From a checkpoint of a small transformer trained on Wikipedia: 8 layers, MLP 768 tanh GELU.
MLP neurons of a small language model. Each row is named by its layer, matrix (up: input weights) and neuron, and shows model dimensions 0-127. Each number is 128 + 32 x the weight over its row's rms, rounded and kept within 0 to 255.
After each neuron's rows, "fires after" lists the tokens most often just before its 100 highest values on Wikipedia text that the model never trained on. A number after a token or word is its count.

L3.up456 [ 53 113 139 114 154 179 192 111 156 133  80 109 119  92 133 169 137  97 175 139 174 166 113  93 133 174 116 113 112  92 143 159 144  95 124 108 126 143  84 167  88 178 100 106 128  98 126 173 211 141  84 111  78 123 183 104 121 179 126 135 100  75  88 165  91  95  98 154 133  98 166 177 128 145 134 122 142 111 152 185 159 169 119 135  87 121 160 100 170 148  69 108 121 120  67 152 162 149 146 141 127 122 231 131 100  95 124  86  85 168 195 134 102 178  87  91 124  75 131 151  95 132 173 162 132 111 101  94]
fires after: " S" 39, "s" 9, " B" 7, " H" 7, " D" 5, " f" 4

L3.up108 [137 127  97 164 119 134 127  93 110 117  86 144 100 166 115 113 166  88 120 134 202 123 105 136 180 142 116 104 156 162 120  85 190 142 218  47  99 146 122 155  79 102 171 181 118 138  77 177 183 134 109 100 151 107  90  93 131 153  95  90 177 143 120 152 107 121  68 195 142  57 164  95 116 136  76 130 129  99 102 123 158  92 136 113  99 132 138 151 160 108 132 123  90 150 131  97  97 137  99 140 148 104 115 152 117 119 170 171 126 163 114 134  60 116 132 111 153 127 187 134 148  90 118 178 125 151 119 182]
fires after: " " 15, " o" 14, "u" 13, " re" 12, " a" 8, "w" 7

L3.up182 [139  77 175 109 105 108 140 104 137 121 150 179 132 111 168 109 129  82  95 125 160 167 102 128  91 154  66 121 142  90  96 143 100 106 151 127 122 156 106  94  89  82 183 111 187 124 192 147 108 114 137 176  66 181 148 151  81 184 116 150 181 130 120 137 155  91 160 151 123 147 170 128 121 134 129 149 138 145  58 119 147 112  89  75 204 104  98 117 107 102 133  57  78  95 133 159 121  67 187 150 135  80 106  75  84 175 178 126 151 125 158  82 104 132 103 136 174 157 140 137 152 111 157 124  45 147 169 122]
fires after: "e" 23, "nd" 10, "ing" 9, " o" 9, "ic" 6, "ed" 5

L3.up462 [107 154 154 164 112 124 164 106 107 113  65  76 146 210 145  99  77 134 145  96 177  97 131 171 126 166 105 138 131 134 133 122  82 132 111 137  91  90 124 136 102 110 112 124 102 110  94 152 134 147 119 146 174  24 119 136 116 106 226 143  70  71 134 144 107  99 129 146 178  61 128 145  82 146  86 181  87  85 162  84 147 100 169 105 101 115 150  63  87 166 153 119 122 150 104 133 195 123  95 160 147 188 104 145 117 127 105  87 106 168 138 172  71 103  67 173  87 126 124 138 121 173 146 136 144 145 111 157]
fires after: " B" 27, "ig" 12, " k" 9, " 1" 9

L3.up426 [149 132  75 121 135 143 140 177  97  68 139 158 111 141 160  69 171 135 184  68  74  89 117 168 159  80 124 145 102 197 191 136 135 119 121  77 115 125 106 146 169 105  90 115 101 165 147 156 107 174 195 166 167 126 114 114 148 112  77 163  80 140 153 199 147 133  90 114 152 106  94 115  92 111 169 125 103  74 141 136  80 130 114 112  94  66 193 152 109 167 177 142 179 170 100 158 103 135 114 136 104 113  83 134 112 129 106  87 145 147  94  77  95 144 133 120 108 142 114 175 116 137  80 191 147 198 120 150]
fires after: " 200" 30, "9" 16, "8" 12, "7" 10, "6" 7

L3.up119 [115  96 142 153  86 110 110 142 164 131 156 104 108 192 147 110 169  94 142 109 161 173  96 103 155 102  62 153 115 132  98  96 140 129  92 101 224 139 125 134  88 107 183 113  87  93 132 132 135 102 136 145 196 164 160 166 163 111 104  86 131 153  83 188 141 133 168  48 144 154 173 133 138 136  82 143 150 133  53 152 146 144 166 114 111 133 159 142 113  90 132  98 102 141  60 162 133  94 185 128 108 107 108 105 124 146 145 147 114  82 180 101 181 146  91 111 116 112 127 143 116 190 160 142 100 114  96 122]
fires after: " s" 26, "k" 14, "s" 14, "l" 9, " S" 4

L3.up491 [100 128 203  75 182 105  98  90 125 138 173 134 153 148 149 165  69 172 185  61 112 157 131 136 214 119 112 145 103 100 156 141 163 164 120 171 168 142 113 145 123 136 104 124 140 113 101 167 163 169 174 120  90 165 122  63 163 178 150 109 137 108 121 128 102  71 125  74 204 159 143  44  91 141 132 128 156 151  92  72 103 161 108  94 169 148 114 177 120 129 162 144 133 133  94 160 127  71 128 126  93 105 147 140  95 119 151 101  92 126 103 100  88 176 125 117  97 102 106 110 127  92  84 158 111 107 142 177]
fires after: " 19" 50, " f" 23, " con" 15, " in" 6

L3.up523 [101 133  87 129 140 100 101  70 114 169 206 120  61 149 156 102 149  90  66 110 116  85 130 124 203 146 142 123 149 161  94 135  93 113  88 180 133 142 156 117 107 159 144 178 148 111 103 125 113 182 179  99 175 144 119 112 135 132 129  98 167 150 160 119 106 182 143 120 122 138 143  89 122 187 126 110 157  79 118 166 187 122 118 140 166 147 149 153 172 108 148  68 124  45  71 141  98 148 153  90 140  84  61 132 121 144 155  75 123 143 103 155 161  83 115 125 106 109 139 116 144 102 171 134 106 109 109 167]
fires after: "le" 29, " be" 14, "il" 13, " p" 10, "or" 7, "u" 6

L3.up694 [101 148 142 176 132 143 129 120  75 139 157  79 140 131  89 125 196 121 150 158 148 168 124 126  80 171 171  95 139 165 130  96 138 148 117  88 110 145  81 195  74  74 197 169  90 109 155 150 128 139 136 128 104 170 158 144  81 136  54 122 123 146 176 149 121 110 186 101 117  91 127 125 123 103 114 107 142 117 140 168  96 114  72 100  84  62 109 132 127 136 163 135 152 179 102 183 159 109 104 146  99 130  98 129 101 156  95  87 160  79 155  60 179 193 174 167  93 105  96 134 151  76 113 171 123 117 107  96]
fires after: "it" 17, "et" 11, "uc" 10, "art" 9, "d" 8, "er" 8

L3.up201 [184  80 106 124  59 127 129 133 163 100 107 156 163 112 114 135 128 130 115 103  80 147  74 121 112 117 137 161 153 151 143 113  71 156 106 136 145 128 126  82  84 157 101 125 130 105 156 112 129 140 122 133 161  83 103 131 179 182 118 149  96  54  87 123 150  95 125 149 156 135 128 141 123 148 130 127 112 127 169 104 131 138 112  35 148 121 134 182  75 165 128 128 114  93  66  94 174  73 129 104 129 144 209 156  90 156 215 180  90 124 144 117 168 133 106  67 166 169 134 120 171 103 131 151  94  65 126 121]
fires after: " R" 13, "ain" 10, " h" 9, " d" 8, " an" 7, "ill" 6

L3.up429 [133  82 118 115 115 103 135 161 111 152 124  75 152 130  88 152  80  82 183 152 139 111  87 161 165 106 135 109  95 146 193  58 125 124 117 100 196  92 143 123 131 102 182 119 120 136 143 133 122  74 170  88 117  96 167  98 149 130 103 188  58 179 140 130  99 136 119 175  79 158 170  52 132 117 122 127 125  93 154 147 101 105 119 121 127  99 125 139 116 132 140 111 141 148 129 130 116 142 125 129  89 137 155 119  77 177 158 106 151 141 103 113 105 155  98 168 196 183 195 123 178 128 143 164 148 146  94 176]
fires after: "art" 37, " F" 9, "ag" 6, "F" 5

L3.up342 [138 148 155 110 202 146  80 116 149 139 175  69 201 139 129  68 162 138 104 130 128 146 161 132  56 127  90 177  81  95  86  85 128 126 153 119 154 129 115 125 101 109 160 140 144  79 156 134 102 204  91 140 160 123 137 153 170 158  93 144 112  63  74 131  88 105 124 140 193 134  78 165 138 137  87  99 157 146  88 102 134 119 181 116 136 157  94 113  74 130 160 107 138 118 143 191  96 136 154 109 136  73 151 117  62 141  86  88 108 143 153  97 135  70  68 138 147 132 138  82 129 119  53 190  92  86 148 120]
fires after: " o" 19, " d" 9, " A" 9, "." 9, "nd" 6, "c" 6

L3.up29 [ 49 128  97  99 179 100 128 180 158 152 126 128  98 118 155 152 158 125 159 120 165 119 158 108 132 131 194 119 120 100 127 111 126  23 106 158 133 128  94  86 149 120 135  79 226 132 151 113 133 155 166  97 136 141 141  98 192 111 154 126 104 158 141 119  98 144 119 107  99  85 161 124 104 176 106 108 153 127 106 137 195 155 114 127 121 125 122  93 140 125  78 105 153 116 120 115  78 138 124 107 156 132 110 118  88 138 110 147 131 158 135 196 112 121 106 128  94  94 117 155 109 104 145 158 152 101 139  93]
fires after: " it" 39, "as" 9, "t" 6, "om" 6, "our" 6, " p" 5

L3.up490 [102  97 177 197 145  77 185 163  96 160 210  80 108 103 138 165 135 113  99 168 160 122 136  81 150  80 127 171 113 140  97 113  85 148 109 126 201  86 160 100  92 101 120 142  82 125 167 136 112 118  94 113 121 142 105 132  96 168 144 140 111 139 149 143 151 155 171 111  84  94 148 106 177 169 120 148  87 120 118 128 145 103 116  80 134 153  89 138 171 207 145 121 145 127 137 153 106 150 131 125  99  69  65  65  86 137 125 141 170 114  94  49  80 136 133 141  95 125  93 126 134  89 153  77 166 215 155  78]
fires after: "id" 22, "z" 13, "ud" 11, "ag" 10, "ar" 10

L3.up3 [162  98  98 182 128  98 149 184 172 162 175 173 125 205 136 167 101  31  72 125 101 148  74 150  98  85 148 121 145 155  76 117 147 139 161 112 116 182 163  46 129 125 186 102 101  96 179 107  95 167 124 169 141 169 174 165 178 131 142  81 111  90 115 104 147 171 126 121 128 128 115 153  85 180 167 113 117 141 100 118 103 118 130 141 130  71 143 159 161 163 115  98 142 163 196 193 128 125 110 172 154 106 149 125 101 154 146  98  55 153  97 108 129  85  97 139  73 133  89 120 100  99 132 123 116 107 117 118]
fires after: "n" 20, "e" 17, "nd" 12, " n" 12, "d" 8, "m" 6